{"intermediate_size": 1344, "beta2": 0.98, "warmup_steps": 276, "doc_mask": true, "train_tokens": 519200000, "max_steps": 7923}
MLP neurons of a small language model. Each row is named by its layer, matrix (up: input weights) and neuron, and shows model dimensions 0-223. Each number is 128 + 32 x the weight over its row's rms, rounded and kept within 0 to 255. Numbers have three digits each.
Before each neuron's rows, "fires on" lists the tokens most often at its 100 highest values on Wikipedia text that the model never trained on.

fires on: " and", " of", "D", " ", "N"
L8.up1037:095131180085163121181078133087133145082158091139116141128137126083086170088164051140138117108089168163129149160167151127084115171188100128083160153142087161108063094142120165116109148147086128097120094143154107114120156150184130174114143147080046106105088136139123130118209070089099091155132148118164129175179157095106127123106139116189106152077123115163095155182136182132110091107158085124208108118096159115171131095166135152108137103128149075100184137121164112140140112128136132110095145114109180143102121196123100158189157166102121126164128154085127085112109137102115112085173121112094120152126112198147113207142144168199150080108126127100093111148149081166137094147055

fires on: "d", "s", "W", "st", "t", "N"
L8.up306:136138146151192060094128079105078100127161064169116133126073219121071116148150097114086115121152109123174140205162138133117104108106158128148189081122136137138145163159137156117146101125049125148062097120133083089148042150177166126162104083147153131115132154158132119103163133114082144113145153168135090116095160114100155119113143116107119107093158129174093105081129167172147118101135103149111127142108165126068065136123142059100086124099119111149098119105200075113132152175173118077101126131151165090120140183125155076157154133096147131156108096123144151097222106154103051164171168162119115130099141141123113192142099137200102181108112144104143103162136134130128169078131

fires on: " |", ".", "2", "ing", "---|---|---|---|"
L13.up1157:191139146118144126135087092164137113153163200092141115092077171158075111122176069122112135101186141127141131167100114105160133102153109095091150093130138152123150104142071062159135147179095122107139057133171147119103118156155170131153097166148099115115097103104154081118137180093141127139101114137083058150182149103136175090126068167139087151137189158108184119119143120149140092107123128112182081138140063093101138191126111142160127077176140148095139090094144129117160124106049114143110159080141136137143111136112174129127143096159169147136137056026077120139121107159139167125116165088091123184131080144120169108103134197166130158093091184093107140121110115077199115086140

fires on: " |", " ", " and", " United", " on", " by"
L7.up1287:069122154113185118159138139109133082089132097129097103132141054100152120104172085163177144079151104132118210111184154113135111109147094085149136131085063120119162100134146131144125112131078092085111120088106138116123120132190118117095131176088094145088157088200161114155164144110095096183100123084196070160190138087094127077119214142199121121142175094148103093133165128188156073162093112114190136163126046106062129072123137086116152136144145156104100125152163119077146127131131129129121150092158149151118103107158176111224154121140091145141101163092116154141126166153133121150150149151098106149206108147146127103124127103095144080145075082137115099118144118108158139128160

fires on: " was", ":", " a", " is", " ", " were"
L8.up956:148108110111178110115161089110052100110159053156149136163136090141183131148131136130153157145122187112190142201119158126148104156198136100080194097119138163157147092180113125141135141176167182096147086119108117092178088139139108118098118097119119157166155133076150209072104123097190060160169151087142113134160142093180148075136125130144119154105156048130156107102140165154106106119152154084119098105084154156085090116104132126108119114117133152086116111129159122178159102162115133148092153185157064128133135099102162148143178098052135140061115145079136120121112149115121142149142134099175143127143125102102050094102141150163109201120118208107111137101163133085146068131122

fires on: "1", "2", " |", "S", "G", " "
L10.up862:122108135103150123123091145117110118096164091141147062089114149149128126195132078162102085115188143096115162101138129101148115084131094130161136047182116199147118156159190147162140159117086120132183095118124141098172070115113167179175116108084071131136162115172120086107182098101166160111163117185182102081113177079130181095150175114153138102064129169115087093108125163181140171089120154102131086163121096138148147108136165108097127111077174158069126084104130140100101116137145108125134115107112070163099171135080151098183166102136120143139135153054152153087199168122138056107185136169099081149128143133068176161168127116168135149148138133108142075126132106145149098157123

fires on: " ", ",", "6", "|", "8", "s"
L13.up934:157109097119140160143131093119147155131156118079112128156103161148147101073168098187152118139190156134157093165102148086126132147122117131119082203115138059129144080117106113138112123212108128084218091085106167178069142121130123102103081066133142072146136091119154110115150133160109067101126144225140099112140157103141166109069108143170132176069140074104075113122130125130096076137098093140122150114150039132118159050118135138136109112100117158084132152153144131159163155129145106133060151114085114161168153137157117143122139136104144151072147128116107091116160134144134133181069173119136124144096043124071100109130107117102181124173189078106152110112165186104164109145150

fires on: " ", " −", "4", "1", "2", "0"
L5.up957:121132137057165105171148139096112093127162135045153160119155112093137160097059124157104118134089157094142109148125125162111112110108109109129113170094126087082103113117111141096119123128158111080129120072110156122138114182133171119169097154097112143110142147123204076160146108050162150181122135134123118144169155107188059074115119103110143117131147151103108094146190150130205022137099150094187090156061142097182135107115126178112149133168136119081208098104119156141148112128113127105195169118131150097125180103145113152166176135130159181114156127110171175142118152197146093148098159055152147115088149127119117104150163134154116153103140123102136107123120128061198195095116

fires on: ",", "\n", " not", " would"
L13.up1263:118132176062119181131125157117121156089158145142080085178086138100161186066116115101142155110156115113083162083111131186127129174070138127127091099161111140133157144170126108154155106128154128126098073161113127088123116143175133162113133148121112044120081112128115085146137129123046100165107049140151109124117157089113153137139121143132150067081161069139144073111169165119149135146116128153176120153102143118101103175112143174118102118108245192149135201131151079150065115181101129102104122162116162099128174144067110143129116111106174157123110131177119098117114184081126174114141124160109105124140109130132111116138172173126164074153149187066100099111220130095146091151111

fires on: " A", "N", "A", "1", " I", "L"
L7.up37:117126092101097117129103146146106103101141167036120082157067095145125117134197111111094137048075100127101111107100161114086155087047101121153158133123173149126133115152166119200130100144094153109157124089165157139146100092165196080133146111124124144174141096128129163129125078115175067115146175158121128087156174155115099111140169131171125169070122104208107099073183165166135119114117063097139055201123127072158132146136129155123145129166144139160148123094089175131173127098143121110102150102094080108137180113141141118152142106083165147139137164092172150132146156129122136112093143091122156145081135150073125087137107096177162143095113137102144140097149148087238148078145

fires on: ".", ",", "1", "/"
L5.up599:150154131120112156098062124125153182094154094151114159096136162085091104108164103111134157138168071127155123132119126109092113148149117155136255107119147135112132137134124098109202186111110190105116090148148162087096111143152144134121159123107095217094118076172155111134137107062052158117107177098154062143152080118103176111121135184156161075110136117154095098138171186171142117078182140176055099107133154075121147151156145152118144100101112157125120086096144118138100122156125140111127107067091153100109122157118087118103145098127130140137178168119096066123162127181124135161103131112123101126108135141129138168159186135190081022137084145119076118116133160116095104105148

fires on: " of", " a", " with", "s", " and", "t"
L8.up275:166153103109161090139147080156057132103168069114128118136115186138069106135123111142150136088177153154125122149074114108132103156162165102186138136106113139151130059156082136153156123139122122115117092097141099097066143175212131151119210108130090112137148113135143151132168160089102073174102135168150097136132129101182212114086158179107131107158110114169157121100142117174152069101083090111167130122141095109103100135189161159092140131099167134064112150049115107169130099132162127127128190145107201107105122164120095137132167137111113148118122145140130059091202089121088148155097114025151133134110110168111160104141123164140101185138156128136127184100159159077181140135144

fires on: " he", " she", "'", " p", "ter"
L10.up1181:105143178113126139067165179101085101142148063089106118122130135139183131159138125064127206137182174091108154128099129168122159102107096142136158111069108113100186091130041113132174153196145138143119085142194168074168147085107121129139200145094150058131124143077131156133123137092153079145157096133084077172096111076107114143125135125119126051096155154144148106105141115137113112119131144228102119132151094123120176154172225152069146127123120167096129149095136136165059111146133154131165153164112132114086137158110106131139113129105118146100093100108137137098187088089154128109148131167129163106074169172140118194133153168124098168156080143120152146098159148106122130081139

fires on: " of", "t", " made", "ed", " had", "d"
L7.up1177:146116069120223056125135111100122138107170071064109099149169140101124126162130106141137100138213120132102155136095155140181150138105076093129158108139105104163153079140115189156137059176107137135102141104181159098142097137167156178150136123159157094173128105145102200160158090143131054122159117144137065181134111097178147124100127141173148110126180102159092103123129106146163163114137166103140134166103059124113101100196124107175076153095188122053142132140149064157107098164110084094066149151075165123110106142109157099097168148149084114140131113123106178127166127153075112157148136113083135131155108095108129090147118158124091169173167140098083108110164148162153105153179

fires on: " |", "==", " ", " ==", "==="
L7.up203:122133148131162099140108122125153152118181108110156157136141119100197148191154139114182140092107128154119105201091113123106112108088147109143125142178143131102125127098129120127138168185164148111086130145135170128051102088095146095127178143070122148126143132157167228126092174092081082075168093110175143169141130169156147071099122135212154132149145117157131116146130134151195146122117148085178093114132092102098129127119135110063048136128126127175101122084145129140111094146187036160091097182114144125148145164114146112073128153091185153120182139101158163070120145179091157175102189110113154118104083145137090211145104112113147136129153134096120158095102144078089108166157

fires on: "1", "0", "2", "9", "3"
L8.up825:096108139087124108137177129078146115125201093141189125069127135135110129209111123151095141106143108091186126147039126133125128106113123097183118020153128111125178141148135142139123095205057157169095117157123161090140095111096114152191147118121069075137155136147166085130124110130169113129140109174097111147130185170166188121111102112157119069117132149089135125131132176154088174098143132125100067185135139104085112073143157169087129159134127125149134136175108179073128108132147124105133100149130110160145138143077170099181122130148099129113094152103090061099133144066062106208170166116126163126162132148108122109136090112103126095184149123124099072110147145123048125112145

fires on: " |", "1", " ", "---|---|---|---|", "4", "2"
L5.up537:121152155123217112174094164102147125133153177076107065120137150082097206143096101146073153101126125074179118169147096194144118112085145124079114144153153093115133088163066129113181111106106145146100133145121154119148105124119189126123160141103126074084078137133130150090161139119170148078135139154146152134136138114172052075128140137159130160100153113173123102083186154142199085078119119136128112167072111115116084116066126164138124160139161145143132116087135078191124093144110113105145178138157126083135177090129118107102198132110158182064153122104154148134126144210172102121141159093139132113109158105075052122167168120131148187098116128128174104082108137136189127183148

fires on: " ", ",", " or", " and", " an"
L8.up387:169119116083164139182108068140074103096149127111254115144140146112103108130112108154125167101156088144193144149108122110120152125175126130120121109107160104148140091079080116141215095173183169103189132142142166100144148108153083163128121125124120100135186093169100150093150157057109165073059142140138063119182070053169184100115145144089142190073145070150096096095126105127147122091118130130148138152174166134138137066143114106084139129130116106091116108096096143109146127134122165133120232165148153155158136114137077139134154100105161140101161134128137077097112152118123103122131143114091121132131106153148108079159160178145149146135117164127075093104118170068182114095151

fires on: " and", "s", "d", "ed", "able"
L8.up591:137111054136168127149155140120099107070136109149158072113159126118140144148106113139141178090115212091108089124076127111148101074164110113124117189102079091152179086145117147133185070172144091085174119119146133128151164148208143108142117143114118107149135070149140209135131124139114082109153182162120117088092191119108138133081116132190166138137168071144160125048162133107116106146169128064166101170129132104056114079188180147157106129130121122105176214139173131124070110107141127134118130198136135090149131106080135086114136164111158150108147143130139146138106128153085147101143142094145120133149131156145096096127155129092135171202106210099105165074136141125156112093177

fires on: "-", " and", ",", "/", ".", ";"
L8.up508:136164083122117163098075093127117088106135163072131126115164122091129130101138064139152184180090186070121120167146094214100124113161060088105176150112094136097137129118124140104168171176079102102179110083126134103175122162142148129167141135086221160049129120122156106105166121106158143133133156152087074150143144115151183125091107126164069093092168123172144107064143180134137117062118158150147136129119175072121122112144133105115088122129115163145190088076171090098118133046136112166095154161124147067110147186122124104085141115137139188101134089161100091075166103175144109084102153104127130128139145146134155159137121174110134126125137095150067182132129155096167142095128

fires on: ".", ":", "1", "2"
L5.up698:115149148128163131085111177116112149128150120099118109133096168123104140098107103169143124062161128133136168116175114160106104110109101141126163100174125128153147086139129116169145123181099162068151100120168145080139124198128157099208173130078123082086087141086147139091105139079195098056135144086116086108222130143138049098104155180132121137150162107182092115107120152159154097107107147150113094187097115090068159129197119129160141137141102125097137086052191115214127127186096077081133169136140096166085145141124148141071144104080135157073123083118159148108214135146120136105148149108131136137138152124074096140124165143166142161076132187134125116133124137142175124106159

fires on: ".", "1", ",", "D", "2", "s"
L7.up439:140143170121098221094112106121193162087111123108154157148088136112151122170196113120166196123142097152099094206140127185137118115121118100151179158107135110126094079143117105111134174161109154109159144083121158105158102153037162082158161167142166173076178157133154136122114109100167127099101105111122125172178161108152128107101109119166135169096130140139120117186133113134171111111107132122087018162129170111106185112167158144118122130121099157142132148119129093136161110099148123159124125125086111057156129137142125117088126080131177120124139107128112090079195116095127121195169189117127096114060157161067066163116170133147151154193115106126080137057116129093103141098068

fires on: " is", ",", " as", " found", " being", " was"
L10.up37:195110132045160111115133091123106071157151149099110183147143143119130140091095136125132145138141052112155176099108109172081133136210194107153144120143109119165207128171096093206149141145122118088162110128165100071124132134222133146102111135133142122170131149072068178152122139094110128205058127113134051186130172092162118090131107203136134129136196094116153113128150094197112125124124098116142166136094178144135102123146104100117092137103149105153082113116095092151127124151143101025116105119119067104097126131121123110119141126113185170059137103112133082093097168074141133110111165110164124119139147127125094090146159160148106102128155172117123121096153132137145164167134

fires on: " |", "0"
L7.up1081:148127133073155095131093138127093104137165153070214125146124157094121159101090107160130153141106103110090092120069068121114161060128111156149130107068160119091124112106114139160155094171121119133093113148114159098173108100096149125178108155140126167124089137102160168106130148079073130110088102122127070164175153154118125058124158127143156132109207091161129117127093176173154113121182151101144034136126150104104189124105117116094108156133152164136101131111098101075109085090141127157147155189153102109126161078116146135098144079071183156030138063126134143107086180139073103186135156154151172157096113137079123152181108136171161159123161171100102181080149142122150096160143

fires on: " would", ",", " did", " could", " worked"
L7.up173:142119190112168153144141125135150107100167196157130111148166140038114149067124094111183173121142188107119169129092107099090128156103148110097130113190148154156166055119122108135170105150123112069131106161136161107085158202145114145068151150104190118145046148094137159150096160099087127159128171120174067138178153087086140079098085159129146100113135106154100097172153097104088068121129131144147119106140141125112080116127137155165138141127117096127090132131166125114130086128142130045150132103091113106137116133089146118144153177102184113116131169143145104088194098072147134080144146106112138129165127087119017100116186200127133144145132153115127076086175137150081117114176

fires on: " |"
L7.up730:109136080113152169151094112120142147138129127127174086100103120056146113080125119121148119147152164114126060154123043132094128094114097132118192113098130089098099096095080094136178117193084160121144107149129182108081120125136100158146127197106096143090158142143135178165123143039125140123117158126144057149146144110117200083091143178182132090091147119141108064127110186181122129115183181114130129129156097053151106120141101192121085129138077104153109102123117129110121084130169083161147126106100183133162154125114164098155157126137220153125163106125090119088175169118098142189115164127116154155123129157112123191124135146071095112100125203107121135097129137088091196120173

fires on: "s", "ad", "d", "exp"
L13.up673:082123147103192051120165106144122211082158100091164113143064070115133166099112078161174115098120107110071134121110134100106085125066106171128111104105140185121120105065091111167105120145114159180114123128144136154116118145158124134155129087146163150155095125118113145098068138125128038094125085207163113109188173115177100147132105171099141103068160132145097101136091117131211136153111172123119124208154078133107091111152156106080143056095149082115109133115145115134117141123113161112127155137160128135181151138117195069134139093057139126142175118128150154171130187152085097126179134114121102123132106091165085093108133185174122189136133092138100142145124177137130101146095

fires on: " |", " ", "–", " FW", " A"
L7.up595:135119161080131089142130113137115098089148082089116072141111190145101149175124128154122093143152132084125117127114115123145128114146079147082095099082109164161098109167141123188156078156110157117135128101104115094196088113183184142144097092098098121166111120141082176093161128161152022113103191142098117094180139099148103105121151144132154205101115100172114128130137132119156133128090139123163088221171100126090095139130109150090091059149173085085118141114086120128116147158139095117125096133165052143100180110129133114156146084106163128059083118053140167142153133153107087147122146149139133130118129156076168078183092155182133147094180208133141178124148119114199114158131

fires on: "t", "s", "c", "v", "r", "g"
L10.up280:087130153148147118049145095099117198092177131103097115158102162159140131124108153147122174056164132114119170146129068101168126141117184074159108122145113139118120140150129111193148121146111139117124109107134078060154097076161179127116098121148138076140143114083087137181081182133173160144174084150157099119153155142154116135143130174139143121097152073153131108102088085172176133097088170146158091166083161136076066099173123095044141081101204160098107144145116137201074183167158061089093125141104128149137163126096162091105098112125177135132156106122129114083157131137121145153161099131106089090103121118107134084129170184180097162161146161096173092085151161133128083154117

fires on: "s", "ing", "ed", "with", "al", "ad"
L8.up630:130117106130210129102100128150108175177140136131140147125108113130140148082081111163108140106153123137148138146132078110096078074075046127130093116126108117116145111100136147105149099226172113109089146114140148101107132118169116146134131093157167145082135110145162183107154145175141119095083143134123123130157138115194163139112131206103079107162136102097059066186169062111171114174159048060148105108095128107115129155168129103132119077127138081071143153096187076160179117176093077128112180111215094136103143152136172113136132061105139144114157086111074153124137149116108108099135162146151108114160144098108071118127183125162136164118145111125088115062167149102159160166118

fires on: " ", " |", "1"
L5.up1304:149136119085163083129086134117105139150153127080140161126082188073127207107076127098115117120156113081142053165114108172174115127077164125120174094107145099099140095146124107173171144169090158079120118147123165094160129120142136135188123186075109131109078122125152144123191123108124103091117198183127093155130119122144119083162057185143165152144155129133120098124111187162140111144114098105089137118082147086141118123152136078111139157148097116110148086125194166065145091096128107078175140170120142068130149130108155100044155122117178169081204130062181125152148130070107133153107196116140136135120115138112061137165158094137148154084155180094157144115123135098134187147147

fires on: ",", " and", " ", " or", " (", "-"
L7.up706:092138113117145105119127116111127128117142132103159093158156122099136113128115140163127188127186089098121185098173138126076126083149121077180095113141099142109151093093113114182213112173137072114129137160168149094095123165196182119139216137077143132164174126136131144091112123098139112105087070124127098155148150108174088148128176150138157104116121090195132112134176134189121061108074124057208145114106113109110185110101131118039147144128127149130106101109180105199130130149134065180085214127150152106161122158144122131144136145079134157123071092123174162106102184112183161135112151083111124143144115106106178137137148060152128163136085125117120118126159168089151091095146

fires on: "\n", " |", "---|---|---|---|", " —", " "
L5.up1075:069109130053204111145088128119073163138148127122156111088159169077118205124080129167110094119163199115092107148126058142158123087065103114106171075120117172116146063127114146145099136154147155157066082144119137121175096095102135126133090136075084089135098134126130220116118192082113078117152115118209122128175150149126091080150129157157146111097155085140110124148085137127132117146144155103187061109106166087133104103137131169112122202152173151144124097079122113129110092156125095134175123165138111120151161111127180093083160154134162176050159086084159131125126171116097122147139176119128156117115143130149111123179146157130183170117137165143168133092134137140162153184151

fires on: "-", "'", "–"
L8.up178:059105160101128130127105185156113090145142104171146105154225119098149163139148101185137148158084117131102100110091053176107094114131130149089120101097067202059128084109124113130098154127080087126075130099128121096104083171118173206197182147084131133075113081150132148099092126113128097088135109114178112133087155134096114101158125119097055090088125084151142091148135162138167111172135107157162057129157177104148153077106159070103180181132087153149165159090121109155167118163109119165183070135137132119124166134124153125137149161091106147140171105145161144095117198154084160142141124135099163113148156196117113150156114076140150073170154140125155148135134140123117122109100

fires on: "s", " |", " he", "re", "'"
L8.up95:123145096111157147158111175083121142160146100115156116092089180130139168149137115086140168128178147130113104062132089174151099106106146129098161169150116168171195093092100133139181129157168096151078100116181117127176072146185106100133154123107135041143117115149140120115174162101181108075097177144182104143129120030122134137096057138152137123108124160153124083120189099123109094085177108110181126137095075139108097149174177170144076066120133104118125141123154144190071109172119139125122103182138085126078162173118142113128116135073135135072125136110114083127131090141140115090162158078141126127157156168072068135117153223082101162105117158090141148109130141133157111084144

fires on: " ", " |", " $", "2", ","
L13.up25:130149143076101140129160104081076110128157034138158137156197154101094080101092110153100107116211108127120103131034148172145162164099098173115183172118148171112161088131105097148207107134092117106122062108175124098124125107124195098125120106134141052129169126142127129066127124099176046139143139162070071095131133105119175113128143109115148158114136099133122132118172101145093091163155139175152162162070139122103176128132173094168140118142130198105111085114094152099126115106105121136145166115108104124142140073100129116148112090131164162082116139085126107099127128066122117129121139148144118147181097169048114099171119117146125088177121179045113098115128115077180116142132

fires on: "1", " of", " in", " |", "s"
L8.up63:119138087101171115136072112121111133128173139099178160089080116104160110060130119157096168134157102137191182111104101156121122077143122111110161154131134148133200101104067124101226107104100109083118089106137158084114109153200192114134192069165162096124175116123188149151139140080128103142106161155165089096189138126172114081080159153152160123130112119193113094133147125195163066122146091110144151090068117113108132157109126098111129047121104135078151129091177123153153112138065144107136131086126158102108115149123155108124134062056090176124081119111108144153151134164131137080149177133158114132143176159097135098119131136144091180110121109090091161092143156078186115142150

fires on: " |", " "
L8.up386:084132143087138111120117167107149125137148071121131077178062146090133156158156109176134181142094152108135133154150127128151161080132111116115215115117142131091138128125070112127144116255143166117121086137134118123095099144167177091196123157096080114149137148111164133111094144069149105124152148118153108105162079130182103003090094175201138141109168110138150085085095188156156081130125170128144119160109094100140144114133123137128121175136101157127164132138151087131125084108122111119106091154106091124081153135135176055110139122145181130058171110100134151119117078144161152174119129079120180124145125107093104139126119174114132129064088156110158159119168163128138091158209

fires on: "-", "in", ";", " Synonyms", "–", "is"
L10.up918:147120125093154114123102170158133113189129130143082123155136056125133147108122067153096183098155139087096189159134072167100091139150081135107147091141155177111185092116196129146142179138097052101105131089161110117180041157129150149151178094109128129146093131113134157094181117133076120091110033108098092104146145104126121088088122153102145107104147147108144108128173182223158100141111097115155141133137167113160188095138151101047134181128191127160093102088176129145101161213065129128166105092119154138093191090141151083118129116155159137112114151126168098088158163150121139136145116154138041136158133117131120115128116099117150133108142163097089092139101104149127135158098

fires on: ",", " with", "2"
L8.up1217:176153123081163084168095093131140121126171123149197162083060167084128120139123126091131128126195094120162141123117109131115129129121116149160138126099123096152137117114100093081170189173103200102148098133145111099112107118127085112169155134144148189106113124092136129131142149095132170157078102150115087138135126072163170075182175146121124117140177191125089101150153192166104113153141096134092158148165128079180162153144136096095101139080113150182147115155181118136155112111121135121153114049146092064151110129087175118076147028176173138139180091077123094136139108111117145147094139184078128112086114139112056145155119125186147070126134184097091170083142114077091135171151

fires on: "t", "s", "2", " of", "k"
L10.up841:141109126119112083131148138122125141087120129096155143112120128083108157164106115190090181113115128096174079145102114109172094107089092073085157127170134147165128136128119127113156094131171118091066123104250118129151167107105170138154114138136150129158099118135142150052077081070150092167151083139136119092153122184204170097132079132122133141062132105135145084115146193138162138158124125122133147248103109093112114065183143097135097112155110138084162122188163083082126076146104146168093112135114106115178160096127174094097150092141120093113089192087154147101171125142102117155169097083113108115157185112110132097119152137100156166122164168105142118151147131121106056159170

fires on: "s", "st", " S", "r", "8"
L8.up1103:089143152133184142131150089146110176110139129069115136116113144131148139132133113134122171078138151116116191151137137148133044103107088116170105083188117112075100133136107116156161120158090133172098128119155112084109084112151170147175105112126155132148169134083156109123121119147127092115154104208153082141113151093155072143126151184126132078133108115153123110122120159128217144109120103141098157203164117153134094110130138096075135119112146126151128153068112102158124134099176076104059114130133112119067170214144145151139136091034138138115125110095139125114236174109099115050158156112061101053104144110128082161102135121083118190141106134130075146078147192142174120094131

fires on: ",", ".", ";", "\n", " |", " on"
L7.up748:074150130094187127148154144121149136138146082146115139097115092097130116085147130113166140126136110110153010154118079183153096093168135154133110147088125126133115094121161117147153149192094176164140120129138082136133137115098127133185145144141136132126162110175192126069121083108036173122098145121157123169143198099106134109114118143142123108076135073137100097153115156176167074095143072136170097124150172111073138072137074167133143140157121131144113086086150104118110143157110108150123202069049143080163128156128148111132126152092167130131161125108139074062134171150119085094158131161109175147092153151174075157168197175113165114184105150127133158065130173175088139099138

fires on: " |", ".", "9", "3", "2", ";"
L5.up1176:105120132098149133164104096120074084131156143093142174156117197138130138124113114138116184159203119133130121177079100147171155144097153149105141141184143136170156080106099111180162134134135117121132118140138116094196126106184165140113096203085128084116107126100112129139113148132130073096122142126093097137177132108168053127139087157143139197097142075183165119090157206118153103084065156090118132173114117129068112103113111120161158106133120067091116095121182122150165106144083126067138120176159151097144161096121124168131144057128152166126124082089092125111155146140141135162135181069164197133131110155082116091116166181126156148170122206104146165091119128098222088106130

fires on: ",", " the", " "
L8.up134:160142126110204138136082163110142073164136110147189108164135149081140120121157055140143167133152079118166088129078126131147136149167091114121146147114144090092140071089120126174156190159062194111152100080162144144117127080135138127155158143084076159077164098144080198112132128092110141164107122120145118105156119122177130108102161178147141082149141153128086100178140164192126078114123124159132122147063156131108153148152094083100089151108160188137127089137105080114167122157084159145101120106086168085175136143138138108085130075104173138089149106100135040078111159168103138131157162098101118116122113108111061164206191122142153123141102128114099118083162134111086167184184

fires on: " ", " March", "4", "7"
L5.up1169:101090153105192155148123125123051123086152118123150075075125074102136145149101113145095151088099103083172153167176122186105100038129118105116159125159149141112086092160126101153199122108165090086114127136130153114134100084126149162124158154118075109200141135182131180126181133017081141119119077125148113140166113098154083077140178142137138142129166106124116126182123178138199089161104157155154065199059127118131121121081136078125140128106157179135172120111116116145175106119185116149188142084128108121153173122160099088114162121098148194080134109116163180118143146161135076167152125104142158125110145168075142135164088093146151159121122134101122098094141165099106139121123

fires on: "s", "st", "ing", "ly", "col"
L7.up960:141146123141177058080164134137159106119128114168117119107121172139094119098101114208089092079100123112148204158135137104090105125150100149124106044138038128102158164137134169181118089147072109155128102081167143086104071092139120146135138118093089083101102135105115116120152147151073154095160125173104119152106155081125128124135203169115113111148157138077155116079086104119134152160033099151122134167142155124081184113136133129093128158114155134123138148093169120089126125150161106066125149122198051181117137137109125118183154122151138154138107126135106188153207179121076093164149129155136125112133164085107136107125130079070168212129150145146134044109127137133158137153132

fires on: ".", " ", " A", "1", " the"
L10.up1082:091152094074159153093150089138139127124142129142096145129115120128115088169112129170143114124119082116148128153091147185083119107137077128183129132112164122164111076116136124098179109166082149109145131129116141101084128105164174118160177135095159134121112132152148165130168109040122114186080135142164135115185193102147074073106168134119149134114098075107083117118129110137204079143072071152171142144104170093101098099129128054153179109134111103109132100103094126119180143150211097105103208111100143127164133159118108128156172155032102126121078145110179093113136137169101084137086145080131116111128143183137097061129130113105145143165124173155118154094167165125224146105068

fires on: " ", " re", " on"
L8.up1027:119159130117203154112121104077151109138154113130171114101152075080154183136173088111123131175167108129081179114089138169077090099153061144157108142129112087109141085130111153127179170124142182117105090093182151096108132144156094182147153151101120093128105141187104121159120120071198107145143151097156068182103182089092146115122156116142155093135165093128167105136164121133112113129066092163087141110105129146134187075114108110093128107139080103128120141135133129139122111165094146128124123059215196152141111141106155083173158108120125226136146198113119133131139175111091089088112135154155076129150149175108099189127131131143086129065139143103073158143154163102114188174174

fires on: "|", " |", "0", "-", "2"
L5.up1118:162118122071187151145153170124117133107161168096192145116130147111104165128144079163102144131137136078133103178167146121135102128172145139134122129139119138185121101172061108108183137191089150106112113147128134079135127138130126124147134132133106069089088146139134161107152111070136112095142092116148131138163197105117086066139114122138161145087157065137170110111158152144152123134133140106148069148069119133107113121111152108121120117115102140119138138098112128181144086079095101100115143165185115154122180074084170128118184039074162229084094067042120146135105173146052078209134150138175122134101145120122097115208125148140169183090123178108143138100107147106163145090155

fires on: ",", " It", " it", "qu", " season", " would"
L8.up112:146128126119140119060179197149107128105142107153131072148167120065123143110096120074143174099133160093092185130085106121126078137100129080130103099124161179131142048106152133128118170130150166104146096163214096040111105096092169177144179127111154050181126117132090127147129174171158079179183115119124093147130157074117128144130137123126119094091190117162103143092206119120145108131146151139120098126142110124104091119156125061123163185151111154108112153133147135202112106185160124051129107137119125124082134159094117150130141133141091125131110148080104072069175158035084141115151133175131131132151125129120120137168156150148120129126135232083121117115149111096109133121161

fires on: ".", ",", " (", "-"
L8.up267:106143128137171183125122115093152113132184103127112123110110115125119112119166121114145105192196125100118113162102108200178112133099137149157149173090125119110133065153138095158147187187122142090164122146135146102128109119100112127192123075117152118148154138165160120113164170131114094110099137100077080199104105097156092138114134139186128119098159080136120125127149154177203075095073094142107156121141163143084165075138138136078135154135063169110149132127159119070130108171187122118116126136110223163139133165125135174077098161081089192107130128118107115063165175111116128130108165056096167127088134201115096119108136113099114162164082091123109174125159216124086087080093